Part of a small language model's weights: 40.3M parameters, a variant of Muon for these matrices.
MLP neurons of a small language model. Each row is named by its layer, matrix (gate and up: input weights; down: output weights) and neuron, and shows model dimensions 160-415. Each number is 500 + 40 x the weight over its row's rms, rounded and kept within 0 to 999. Numbers have three digits each. A neuron's up and down rows have the sign that makes its largest values positive.
After each neuron's rows, "fires before" lists the tokens most often just after its 100 highest values on Wikipedia text that the model never trained on; "fires after" lists the tokens most often just before its 100 highest values on Wikipedia text that the model never trained on.

L4.gate1071:525468425505491507499585478563479552499458447529473500414490544547420493468497490566522563437466529462438472590468528498558473490554460477521517547554534491499558476491502446503506503510427518446527517467612498595487469469525430506459447503477493527516465478509471539478508492514526453472439491464466498518448455581476543502477466408551478461490508508514429479520521532509463533517494510516557472596505479478534440501469501468453558526522466472537514532429558438425544492488464489466528442564489540508469510425455498523511489468488419535462513561480541462451458524507581574469507481487499468482499442485506504478477525477461491474531474466462476466435465535505499458541485497459543429418555470492472545559479527535524538505481492423544464505587536512468504530541501540
L4.up1071:522526450500550479536578493555480514453477510577540535432492511590482539567551489519540476442506456528485486493501499475538497491519526486465507494540511549490546509444523521524519532499392511540489491447496424570537490521457489545530532504442504495470455556526576590540527520543537457490495474453531518430519472434491524427498479462419541469548475569527498498512475492457482547480478487555457416564511496473591450513486527433500529543543468541515507526410488530444536481462495444510434470557538524526494505453465457516456556495530455466505502489572520531498488465510464551463490491539445510465573498450497537477414453459516449486423469488506488521493486481512488502560480450486496519515510537499469549474463522409510493483429523438537523453575479514503540579527492488
L4.down1071:429448499495433644497507515488511433454443534514470500470567539513522508526486499535473511491524467628493503552529509608523534485542527586496503471401468500450485524518470510530474462438506486499517485508446519576497512512527463447526547473609561478461460569462492586494409518501501453479492451494473519512584499507490457468536521464529447569439508567500473550517583492540515507501486527493532506506461526466497424526515446521474450415410490481464545498534509530466501551524510464486487493516446598498544453518547477462537559511409425447491515501589532521469524527431518581464495502536506438583517553469562507435438502505507504506501444505420541459512472501477585497530506487536475503495421494449462476490556517562552504441460548452558506439461419469517496496467505550
fires before: "0", "9", "2", "6", "7"
fires after: ",", ":", "0", "′", "°"

L4.gate814:534512508449427500526487547478447519458462471507565502478483511550511531469460477545514527447474480526528481493466498509492516549558484528533408478509470608507474534532490478415516536460410435550480566580541494499514535534411483507497415525525511508454531473532468489459522446502507483488536436501501497463452513471507425471566486545450560497565479485484455518444432489567500477445496497479543524504483496520499518467492500524561529502441529475547500511529522555509499558494518500522494470449544417450426501480516455497520513525457519443486536560491512516474458496400526516499460527453551515567588496451504535493478594477486464461540507454605498488449472441527440533453559507526517540521497486507454461488510523423537498494439509546502548519487438494503500542517486604
L4.up814:508577571455526472502467538497517542444454530445533514473449503524545505496492478527491577453492529460539497562539518484466489529458566508513511464470431573585487432551495438445510516519463476526504574500545564494503516449544479452482432566548565484487527432481416508473484583485514526469486447491503511528524559525486477453450550428489505497478475515515530575488426517441492518528500468556526450513463515525502545539457522465514502499536575485479562470507474476474491498534492562535538445531525506485477493476473496510505539485520552536538494522581510468589467532479450575456499557526545522557543558500554568499498491551473475462563507520510536455492498512494492510543478517480468416509487514506481480503521502508549475438483496527514520527504536459521515520492426508
L4.down814:499459507523496442466445502472507507504503487453480528463444455530462531528469553557447481505465572530604527489497513498515483456489509517512522451373490466511559441473505503522514404511492521606513543555474512561501408473486545455442520529482510477496519493470588469521453521517510484551518488599499521505465519557458495583487529458529455507449494496503489521479497538465466583491520479490515533480460438511546429539475442496515525426552491474433535536413500522521498484530461482543522468462534413534437498482562475498563498492496523600494485510535478470471503462555559446419489447581481511505544519509512510476495458449561506556517483506418503448491451523480462542471503537447521515571495452482560509463506452539469561465487490547481500498522520495571467488516534528
fires before: "|", " |", " mi"
fires after: " |", "5", "."

L9.gate89:585457511507507498483560425516538466516463582571541502465546475515481489555484465458520505509548441408520512445528485520446444568457541510511486500514446525487583563509483441518474403481469490424522518493459435482436464476505523461481506462496492505551499492502545447499447525467536468410528529463480500486465436534489520493471458485621517500508548487507489521507526527449464465564445441509532434512526478445515530529536514457493554415429516479469523451684487561527484480502479464517432440487449467531594467468522455475495445425428446431512521485500544439495548523507491578456416482495474507492583448524476485480461537487487496523552426557442484496481636511491479464558479463472491441475456516541432470497473468495554500508503537450507584514536508448514542544529536492
L9.up89:559490436517485529515501472499528470458424528573516433576452531520523477589461565503475526472450480527476513511557461499529512491493516460477464465493578517461548465486465449528464472439505446478545555488557502505452532464490473481394473478484439496458452516449549487542504563498526572458483500477449422488448429637518572538506522490507523442517478560465491528527546514551457504554504484497588498539538445454451510526534498528578526483493520478499448522751449516558474602495482438505535507590494484465517447471517498456516458510540487460492509495482462469508444525430529439531495507474441488468550465445463482537509494487516485446508527515449446551555511519538500466539482550494532501501518555514510514515460521465450524509525501435541484458528532589433514519582527504
L9.down89:518475522442507462475428526474499488485445487510521515521436463476446496478491480557561513522539546457585496486512514488521482519504466547547465474580518432534511488414441472452470384507475526474511549500484535487497589467501505467490483502533488488498536520525554483564495507552526490503540456459535486480549487457474563462481496534489472554501460473548516465499468538457554486487513491545526495519493521492492475487537484479478468495460485483536499442626501474469544497533447497451502448490534519549516480474488542466441462548520493517499547486542478513495509522469487512486461535579486484524486473560557444481449451431467478527504529528494510585497516506488508452502426538568481427536529452484449554538535494507499447546505491496515503478475506494534535488454485524
fires before: "\n"
fires after: " ", "0", "p", ".", " images", " Records"

L7.gate14:543497478543520493457521536485496519397519547464454453509466512463448505498504515480497524472529567435616607433497463427530524492432523545532477498482532514474567545513498577416423470544522476506478518462453568456466548355503559536512536588513522507516487459512440529474487486494529511534466460525586500512525499494482477516513506438501478482520489490455502424516465469551473546523485490475550518523564504479506552538469566504450511539541482518568495520488478555484462513527493502541484469488454488563528432493526542573539536468482449428557492449499454465564551523548551518516477468492508470510553400471522382434564452496548556480507511459514553526568533484531594500502536559496520535525477526503516493535543573449486485518536495545473500520538589414491498542474505507
L7.up14:467531449478469507446557503638567522412473506540529485476527496413569531501511494502512493585506443493488520433485455430457518540443495542391492522481573461491545491506550564489476445493455454440476417481433505561525548529497457472466506467510472535547503510530484520483490472561516445476556536551459512501504481499528505552524465521468534487531511567449567476447448556483472469522540501492483482464482485476467422440513475502476466481508468488500410479444482538461449481484541477485574490559482433512462472473553530398488524480456545414565497516520473420513519631590483485452522445490495521432528457569469535515513434491430536530537474506478502541539505474554452459460549492556484527473567471539482534535584524509545486487519445534468422433521464558493546511457525466
L7.down14:471516476436529514458500445580557521531536565551518471537522549449498483572485525495493509406533490537457478495522512512484472498505567522538522468539560488454512521534565500460495590474470530481504529537481502524541510518503497492531565555513529569485491505484514504528554509459512422521525529555457542507458506519446471476493445511526541465511522495529556510529428420462494546458501581509461504493478440491460505474493590517500472424545473547497525513515506576527381522428526496433569406538484465442486465543479529450489458556454529548515493539501537437463446520476553491499556561501449511412539528482509388537477408573444489545557521518453539544549537478551465492467500476494502497488539539466493484540482536514514431476472563495518555504480472561496543473550516464
fires before: ",", "1", "5", "9", "6"
fires after: " ", " |", "1", "6", "5", "2"

L9.gate291:458511527461508532514530472501491506514473536577474492544504498513496480498559524497490555514489448511524550476430514529528437499503519477520492512486520517502540527538498516528493493508527495475502450462393526541476506543571552515455543567463518593516452432555536498533469544467548493548495507461543466506497548515500465547478454526470406532558472476539420506425559493485507515525519511521488419480461537479515432529555491471548480511574566501572410554492480513508524461549402449477474530454514499502465511485539504498523481621491517407477504482504406451486495480521500463490551451479570434440474454448510470558448533464503494557470537504469515463527473423494539472534512504552508487450573547583473471459370449503478455461539520544558519490538581519402421533487491473
L9.up291:468500450511406571511483456497473555492470437494531530458605521523462490484545487512412558496484454493488528504511534548551435543520511472443460482570521425531476445488487528515517449576482466441537534555478563502439489514526530566525576546512536549439515504531474492461545507478484522466455452477528465487438578491555519492463512444545546511572477459464493482520430444511532512560458544511419455468458509463511535473536474477472506605559536507549503515500483498489490491593461549402566501493446476476463496493479425505471530457469506509493545548509448476504533519483471484502514498454537543448490535505493481504497482512518510543499464487478466517552528464492423422417463523482520506534511504510540501507497493591446528504573488489459435495518494457538550525553519569
L9.down291:488550479488535539522528546531565487541511512567546514439527498471421523485494548545591496537501538463509480445391496588375554539426503512511581493533468517507493449543529490508518455420561501524417476478546526500487475479467540552496474594494486470469520412528482471480428578564522572455557456482509433543482477502483475531429513445473479547444552543484495481462514570529516563501448531515515484486445498584530507487549496461496460502481433483529475505608509469413474502446528416402503539451458457502505564473500476505515449489494417554465461536462512438492520540455494523573519557489487461486419458406471496517518475546485521532518509518507461560540443479460423532479482477507612479448533494480523511503439515546480496509468503503503540484525469513413501476519523473
fires before: "7", "6", "8"
fires after: "9", " ", "|", "–", " |", "0"

L9.gate976:477448468527574514545532424480505510453487486536560532534570473542508531454524481505412556493571506479523499466534569570523522562490508482515462399520493460498470468528468481496545539501522495503444510485513512477536538514484585511478467572473467534497442457471547483569482437464478507519511479428549491561442465518569451485451504519493474573551480480490413463535442438500489547579535530517511519422573495483524498504516458491485429531497543512582496553478513552478431512471471477459547512499498502464452484494496466501484521528534471512468478520540390460491505494532516522557560509471496489487480426499538554546487455514547466493525537492494445530422516492577553506545481519440518549498539474539509463515437555556421521500536554460457472538481528476456531564534429492
L9.up976:464512471547480519497495441520466430469518484519536557473479522488544506533519545458477566470484485497481455544517458503472545428503584531516478548498525512546537499449556508535553454525530555450491520499507567409567403518527478506469531494529565474513510432595466481532529430416513529584498508508523508470470451535488546517528505511515476466512523401482497474463526479488530493417516480513531469534510541516508564437462489477480532481539555465526481555442506558507444522458523458482502518515448431437506465524499465488565529515459489428451499507510471438462494492463488553558484521507535518469432467587470420510498469545554535533484558452538501589498426465504546396477482463469492525482518531559507475521539504512429429413578524482470476456523534487508482473495453512
L9.down976:490497536519546544501485565542477527486544447543507439472537606512525513473511474533469539490476514486530515519500498548555511512449580483516487573485494510470516515462517507476481387534474479472494446516543470511482432504565551438529499494480487581470485494538487527529447459406508536431616510524483502480540498505455574499516513458493555512485516517472441428426438479478498520439446493486564444527548557519485489504483512462475430528541521526417449528480571520432522490454428512506533552574541481502512561507463539515502475501456501499479519479482452460454557435572502509588486497450407483506530531546516556531510468496548471511533373523563470558435436498529572451469542468464530432516530539537479460544524586485538485468579460420470525463452562486466470606532508482
fires before: "7", "8", "6", "9"
fires after: "9", "0", "–", " ", "|"

L9.gate1145:532490516542459413498542527511471580471465536529472535485455411451452517507511419484535478461472555465440470590520431502453579577534533550537517534541506514481493559466485512468595495483520523416497505442464547438476577470454508504486547536515491496506533510400503518541515496506516504491430464450548475427473477484550564501526455553533527513524449534494478492478495476496523549497489538473507484545487529499480532529541419515503523517540525486505539488550499508530482518487497550429486475544471482455496497460489442532409512540540473401497485493415502448555475517479531558521459489552466519471502542514506519529470491530483465467452558476474485501442512506498448484628470502466481483551502493509447526453472586494505484426546526493485587458445510506490492555558478557
L9.up1145:456486452535444505432478493568476526520528526492590429490450470440506462560501480396449531558532602555478511513543476475534537408414526541512495500612410469548565464521518482483539484503561549489486477469442480512477611519505506491543540510589488472496467536415522460552465472541581517499499469529443521510524527472469522488472481492520498415436438549504551510428479513515543481535474469505544510535554493477468469444491551500468511526518507455546447466584507473533550431499477485505503503538493516469500512475460417472507533457461506439453520537531459523511518537389414476385540501371508534402502477512479583412577462534574464432537487556480510420489567529520472465517417515458534524447470573483493506471500478515512455469521483482558491512583533497470524475482491471
L9.down1145:437610493580473511504490543567467439503580512576501456487481508463576511544512518578456512526507468474478482514540509443588478564553525519629476456633470499492499498469533492485535424474532496533537457479542546575457511488484528465462509487621511528567472407459486521505543512525537561507497479457456477563502547441537518478458543490517506547495531523488464475481511511505503540474505449477534509435491546581593495479616507411453454528494492495497444545564458513493457486464503464546480522535509541447499497427470498487492517501487446531579456507410479504419545518539546533534520513442511516477546489450492570482440498442536534507509529523517498455416526484462465522452522496473490516561469506424544530462568546472461461521545559468403465536579513475550522525440529481
fires before: "\n", " "
fires after: " ", ".", " images", "0"

L9.gate556:457484529513520446592508484540515457502460484469543503459514523374521514485451524626450422510467498493526477533574517449555391482453479454531514472530530494509469613505481499471483547548471485477549518493472517473562494529588517537557500496463516559538522496496502552582536479554430601574527504525471445529476566521471425538491429484504455517484503460509483512490544493510511449492553470493462512497499498584534449530569520495523485537563486454556477492447468571495467380544496545542528574483484429399525515553467478531490486531494485458510548473472525539570494488544478441481480491494561470497467508473488525480462496539546512495476491505460594463512456433454496581532454525543488520492458537514471466443446452507493511570516572525525529532501489509531434432437511560
L9.up556:482468498543492413559500488502508532561419460524542426518517471443522463518493510404511523460510508523488487516516520403525514473552513516579489503454456574423486520540510477544517444522479560511513521489455511452573429499581558602454520494444461453431456482415476458518531463496453511473400534522532558448495457496382532542494561501527488501533524469483496488481488590483528537477533485458583483581556510552562548584553453512499438505479487427499561563446485543447456497589443493490516493458475441514501486457486490518546484459512541500476497421517420500477505465434517465498527445517571441444500504499488534542493528497554535498531504542559430530509606457522526498497543533538471535552447517505526483487533475499484519488449560488532442517539508502478493484547567466
L9.down556:412559519443509467523509460476449445500461470468487569506509533471449526529528490434454485536463545524496467518467478524533572498516486557537489528479554557506526511548525549509543331489515492409517493509502489514473563491482472519497493450480485446454489546459531530561511473562504490511489554524559529475498455540520530521467497453524483466538524447510556506536495509502529523416550510494499498512543534557517477504503485547500455501509492511488542527452524516532515399519518522460436477453498504568567556421501479499440478417502488490490560536496524436487481555594485496476376514408580524521525482478423541523513538492525480420565503513491510433499533434488472500468483501539526600509522518496468558598473497505484493470570460526413454467463492528522500446509492471
fires before: "3", "4", "2", "1", "7"
fires after: "0", "9", " ", "–"

L7.gate836:474468435521471452502445450540511474495502537475553503475498511505484535529508532514504511470475491516496563507467455489499457435537437467453490489579511478538521528492502431551422580512394524561512516560497558549460567477393533485439445467507545464459534509617486531596458578566574444492519507488494507448553501506487445553517496541507522542456542490486504538510547536465497510528546554530508496479506435454508531482504497480526440462485468516522510470450499563429483548473547529486444493489475432514569482500554511486393522505498494518451493546514408447526510448533523520518393570499512495526491444455459522425496550546413475476552525465510486461529497459500508470585517425480569530558480474563450505458564542497496453561478509527533423448523457532509537434455481518
L7.up836:554496512491462406499520552513592452469515516483477513522471512552518444453525542475499486511490527479502497524466556483507423488499504490439498433575533505541526480443487540534570657490457478444476572445525477445467494484535477502490535509482484443465552555508505542485429552506514432552526499463452513450462499500486481511379538485489463508493561512479453535518463520493519521582438521396469504512486550518488512526555520544500448462513415576491473528480561509527534525544541532494519472487462496551536532519544507476510521510509545541420491459451484476507463396490526538527515450502510508507491447524456512485521464512515488468463514445565424469501573526466557444470477481503501471493502447559549518512513553512504493467579594595540503448422487528537500435491556466
L7.down836:514494496517515571538545554491536529510545472565543494508514418486479517467477436439557558473518492515477458485493489526541526508500490518407479509453482436442453553581443524477487497491453500516475574561525480508451547523526544497479544478554501567503449493529552432505453516524570545537519504546500496481588518465513560470538441561491515502514507492549437465527478520601501572504499500530485548448529503499439453551476467479510533504439579480473458517522421503527444470439492498474565541472546535449591557553508499498478558489521466511549572494467522521509516448453550492435469531527521466487474558471531488472424418436549517518414524457499547617431555504507490546525484530514545536462556479542551530467505486466508495526493492411506511539568516484520471498500442470
fires before: " |", "|", " ", "\n", ".", " —;"
fires after: " |", " ", " —;", "7", "1", "9"

L4.gate1141:562566440431479548484501471496528603529540494453506453428406556484540448480493467502553493452461514427472503463504498492488468483526481521482531466435505480505480534471473498524522424461481479477578573499484492565506459506544491561503433502544488537452495483483516526495494578456482493469469479492489511460483526445511517456464494527507484466489516489477468485516512543496488408484538591538489427493488559514545488490453499473518500502508420473498493501479488536533482430477548548555506510499515513466452581441534431571491544533510520551538465497550475522461517508446509514505520488474474514463511545440464528394523445431493479487536544439514512465448441478528462480525499541488501484502567498473442523497466502540581433475486521509455545488509494573512524553535510537
L4.up1141:529531504482552505458542505526520500508488534465509516498438513461491489470519557500451472461467534578486520503426541511473527481514447582483564436481494479537532554548441526508523485504469459490486517524524510532469501467569509489465510497552590515513479538401500521536453498539498463555469489472459489524431548514509488466514476492425540522550501468501531495431554603485532471478485558517521480541476408486461447497545463553506581439529464477504511532574451507443487432532513591445492496538464493484460536490500447496510522531504465461456503532528466505576567570383448525436490483528458504522546538479471527498487487512512529455551519444532525487495505491539429618532568470506537503482521531475514456578553433529475468461516464565491496483477455529508540535507505463
L4.down1141:542539479539378504492455487547556472482473561467461429428487524494439471481476529554419486507490439517511480536502557498597524499411572496495532467440518488568489501515432528540536465459547490537580487488463508477485509535473489567546488545474514456449489564521547463515557469445576449513499497513482472477489511529455471519465418544547529547558549518498445567469516514458517485489454500564492581476533490448498498471462473524477505469567508495495472512474499498468531440498454450458520610481471535496527461595552469453485517490483401474435509532511528573456491578491500566467495506533452520462468463535595530501459542575541502534520524491511522564505532483573499498448477469470544511496410501481587512516460527493473513399569516515525495454490414509587425453543497532
fires before: "0", "9", "5", "2", "8", "1"
fires after: ",", ".", ":"

L9.gate88:529557534525522513542514450490495479564410457457459451405495504529488568508543517467468505492528535467518435503534534512526521457536454524606574518494500558484433568438499509518506397452472480496455509557483521559529502518458553494511458502490584456476472482520491497514504534516573522530459516457529493476517518472413489543479487581406556502571504457473522564457511562477463462464554559519516521560532554486518598518478462495474584470477544461566530524513489462468475498512562509521472521516533486457492507461445505512538523470498473519452485440556549477538458587557563509473504548516490537510478478494421515495499504461467558476489450534502541506523511516515516552511535474491516434505511454464539447471470534522570507462544441530500473445445491431526417512490573579
L9.up88:538503494505515495602489418488464549525438541549431508463519486483460498441516529567523524530449558481544556494559495544521454618505546510479437434554476500573552537514424522471485503493494499512536483521569491508487452566455468524461511483453515424541496475489523556401551537490519486541488501489518465511427497538477502463460415516548442459528503498489574527459429529544530518490499446465501441478492439467422506590485499506428538521503488476560463478503567523523464527417484500511546523528504537500434454492530501521492497553493479553491422554515432443545510522490574535484445560443425498500471537494487461402504517486531463530529500414477537412554549494448499488488468445569423478501553514495522544485557444433444524481560438506506471522496545492516497520599498482
L9.down88:496494459482472519498469494502499513471491492504518516538558514548481512449550492498516519548500472535462458480519563594474565448481564512447448511498492532477522541535516507533499558551476500543512451540485454528510445484492482484506512487521486436535463402460398527529617487444426500465448469558515515410499511448476490489575480447516537522529515527521461574456505408482523405422496508553574468482472423505494459523491497477536475517535453484549489502428461506435434532463514472530433511564498496522530470496471486516492479531499432542506534443505501488464557461531544532484554515498415451517474511437440524565493557492495493506497502539509510664517417489468426416434542575499528488496465521514567490546496575511556462499465549487467511558498464517498525474547504478
fires before: "6", "5", "0", "9", "7"
fires after: " ", ":", "–", "′", "°"

L9.gate461:490524526528402546565591524517475521459530444518462556495436548524563493540453488512464535495520486457576488470514510551540516536479555462494464463515512593512501422462537479539480508512452476478529497547399568536550469522512467513413481539526505459429498469474554547424505532525407574516524550520550491498510512512512534462540525484459425507456407461505479519570478484488455477464444465525554485538421492525480477459543527561573503498492528521546472554494548545486504555544514556497525568540520509539546532497472497513448518481397505502527464502573516547597549531523510533543538495489492597538483535512512513457406489481448507516590570478478587522524529452522533514490530538518481453533506514445476477466489446513464569456511463502535523539528569456523591483464547487
L9.up461:509420522503462543562485495428498458452571468510488509427478544490525544540536437501497517511557462514522496468504492519528430461509594477504527458539546484513515519512433585483504482545550478478507401501482484551498530514547486494472559540552479511496545500448587519490432513503440446501541556501446456502456503536463430420508549447475509511528525522424505520530450564486587522509531486487509477636485503518534478485523506465502592566532441509530466493557542513535459477535544504448512489510529488492529529532506489463454487481450502552505448544509515510447552588536504515423490519452520548464565517513477436574504513485497448485508472463499528437488500479550536532508486515481490561478553568479522555505428523459438500508485493511437522548530512535504497532540435528
L9.down461:457486460511504460469523535438501505503586465496511433444537491508498478631445487500525576480444487539454550535483469464495458482519479521539474518578463574552477504507542489484500471572559453508428479532465547490480502538464423547526503553463487452519542507492491508475451605484499470466511462505523502532468613403520546463431511465460408365506487553482489547453510499480528484513564487491447520558459497494505501502481520442559543471554467494478506519520494506512536475533542519554529470524521515515551599448492476506395501455552546526519443509490492428535507533531541528491439529531511516531492594486501477466478485406511443478533471499466466501506508426464476466557486513544496425466432539468515562528481474474506521533496514481532526477445563563481476459526497487
fires before: "1", "0"
fires after: "0", "9", " ", "–", "2", "1"

L4.gate624:520477432459589407528552420510446495522507488552565553476454518489453540527479453593452450442523509474463501522512555466529520422505493430450512479488575530470484508499514515467441504542515482496547501538450502492516444470457516428517579457568477475482507536498521539506538515524550531514476492484516488457488488495421412461562506528543459524550601484453479477467548477512497467477451535472555484463447459487509449535436539464503468473501515495536520546540476453490483511461498498522534488530478528473555549522500455588447495511443457462463538505516490451550463539512505453461470491465449504575471452463554540471505591407501457504524505503535470533558469489488530520464462463532509469572434491471465489483550499528478518395552497426462529455504443464514543509559505471
L4.up624:481492494528521477559457486456516468484482455567600525478528476480446546499466506537520481520458572472604459515498516512556450462490502487515559515522528611504433512566583506446468541560513456570491450504519470512492452497566493539458499497521458460485533502429573492476498600536506490520523530510480530504501501503480547479523484521452484516504568513453474540509571491479498412438524502482546485485506465565488435415447539462500504463480507541517516588578602491472500556462454549506486460554464579466579445563512469501484489464414467500463435528490451560526530509512502519451470505418610560552423472485518603473499595504484553464549490453512426462438464540507478466544483451492616543519451529458448548517537518509485524424552480491485488446457468544549516446518578513
L4.down624:456477474498524492495580473477551520581489493476514515498569477469414505566512510508518510451504430482552440460552487503486516488505502463493504506554493559522575556459524499494526383541452468508455459523455479492465450518530531442478476561494471491557459484487468528580455516573553514513484502504460451544458516497416554509536483497551527508478513515492512525466544508509430506463527550525542505560504506539499478442571525414442558525545546501588486543539513498460510507526458431452510536443494539523510536515443449463404465475508461530510464469513549440536415513498505488513410489516487540535467499418458527540513455516477565524565500513480520488518515520479496485458485483526483543536502523468496505516542380486505506400495528476466456546400511544452510393528537440
fires before: "0", "1", "2", "4", "5", "3"
fires after: "0", "9", "–"

L4.gate718:478569573474551532569489480563455423497559517504463474496526484516490441521536524499517523450496496452502456449494477461453484501521469477441435498478533530448589474481462444493444424531456458515495479517610416465516426462361555525476509435541518489495508458503527473562560516547490511449467528485486541462468498503539502457534567517537487490451511417493507465517490540554433511570437501538480477497442547462550565477480541537472507470485423437481398487460497486525506476475498490527492481488522532565514518396506520474520537480476512443472490486433569533605492517522546534495493441496487455536505448533504478470515532466526462522445570458518534519516457474509500408485488438531500478518502549512502538482458511491467487477465498495497456508547504429507475505581501452
L4.up718:454521519487452543539519427497542525484522425456487502476507529506495503544510484519579399543432501502408566547542490563576531536529521515562419424491502511540562499467480529551538441452477499462482502480525514489541550536467481489500567456451514526477508417512518494469563573504491514529501504586455481489495480468531516510532455468555489533452437403565526453548519475471477373465428516626504475473474567488431477533481471535568409561559487496471514480530531483551520495488461538584430472449488596524564516540513533415487453451500444489508487556569422487521506523464468602468495479476499481516442517520502454438522528511524544483553422512420507527532500522548500471492536481510499468549541521515432494473421472476524408527463537574482480518469485558422540476505544543
L4.down718:502421452520497487461551507514538489464575498501545499527525530546579521499523542493520524545485522482466489527504474472475532511486506552473524474518504532526540518501431492458432483550465461525477451544557516502511555518423522505469461512508599430470441509474493483502542521546527532569469543486461458572450507482517560453539434529490481517480438394511497437458529519462512492546512546519437552536489487535412530559578468501507438600495507494453550523497554512477464446466517471511504548466501494482539480472447507481443409486449489495492415509500590484521485523481413476517538523535497420570458450518449457546500460485550499481446542520548508521379547526494476512419511505409451453554508451452579515475489509483552504499478540425483451428481445529520495487476506466
fires before: " |", " –"
fires after: " Total", "|", " was", " Bl", " Democratic", "-"

L5.gate291:538437499551426533491420474550504474468517534471495480533494498506552454427497493444515503563494509465557530548479543478523466440440534515570465526594539510550444482490532456436513460512442508422495510576532496536523505464540562529465478481500453392532502449544482508563508530491547488550512473428452513466531410550475475532550553512568528521539454323549457509552493500534526461484545475535469497502447528602504486558487553470464464374439484532537504494435479479486485520533456537474502510407484475492543509541563465454547553514509503536542520518499431487449483498475447521482474477536506487565462491511491531518477503469514490506502541524520553474522456460475460399488459524527459570495526509514497496515530476486486492535501525462513487509455506524435536562511462470
L5.up291:552486465466507475500524523482519506555524525489462565492510505500545449443450501499520558524479520451537499536567479526485469489505509541518539512526450509489498541516468541463485467605503571552549515472556429467531412495503458506467510509467482518569490491431437485536465552520538537504549448519507538436550468503466492483422472499526444443501528453515453492523481536412597500449514486453482551469431545462517514576599462520428436463559512524611597509448494476591484505495436448557565497477531436502492556558514481476473520462477428510556544520475500518585400462497495465402481491530570471528529428492537551539448469460553557519502467529464527458507500538500542485484477490499494521507445472474486541547566451510488456487531499492541500525497427449475492516588488578
L5.down291:553522488445462521431564465454458497550511516470475502489481520583446446472485554502521470488439453492504554510544455525521513495504462557531506500464526457458526394475384498467519429491535521505522554585519501497463514513513504522421533495565528446444435494486524486591495534441544460488492543516539509492493551557454447545493526512477501501453505507454520554516480489443514557534464441550519537442445510464486496468482597483469528497481519589460476454390444456455478530439527542546487524448480412499538561474483436495484559495512467515563498544433473464497453444524533535377493484583486535470512500479490592449402466503529501562512515439470516476463451485468482448487479500521493531530487493530481522584515416487448488464543555486461417546462556395464540526447534518
fires before: "|", "|---|---|", "\n"
fires after: " |"

L4.gate592:568509521533492497477482497509529522520504471474484534499591569477517425497510540569471514555550452565531635486485506503526494440500466471505499489501560539526531486564556444518525452461513499530473432516517436444561496450451516493499451468571529480479521506499532510592480461543459570505556451467479499540452488450532504433541472553584492513476459477514420535514526506503524581500488429545457486481487451456539518503475504520491514504520551516418516493499519507551476523448494472558587533512567519457483496492517477473515502496479524460545557522494479464506534471499498534508504583502483513457551518530461491519441504456429582573516584486433547498517516432432435517534487504522452441509536494511426495521485536473429503566498550465574511526571423419513578525537499516
L4.up592:527549475424451470507463542541503459457523517474498612532577494462566482509515521465574570537504495549453589443507465513495568478456450504493493466509492479555465538584571523499535535474486535521414520493458488561529432444421480540401458442514461489547422469487537528511497490558548590514519499485515522527452465480470486479571474491416524433444457510493443514554457512530509499569489500655454514483517428515532517482555511526440547488480501595471546456487523515508510511477488439488500486523553565472520607489543489473481459499421515452458483469578418521527470459496477466524561484556466486526540529582493553496514468489459478526571523385484449446505502463542536446506532498427492543520520469513500511539487590463462543495493524521509491517480483469428502533444550544
L4.down592:577488490472472426468510523519512504521463561511494527541542465478506557526476539504509475532484520512466478426515499514448554484471470466458490444542533559524553514506491466503456475432475503496553502493527524501549452513530426471430452454541531559478489431574512484518494511458502494546500476517420490490530473445479497609521506538570579517509487524498403438545489473402520459572450450522498577572509547590466547462488504496560452432498511509495485563535529476492497483564485542530520513441542444548486508547460513464477507482477487455557412497501496476540510500578450506522475501530473535486541505497516534400480539527509468518486479500443506536416502470483524426473481471515477484507494477587574557531500439494539469509455532480512441507479473480397544533493507578
fires before: " |"
fires after: " |", " Total", "|", " the", "H"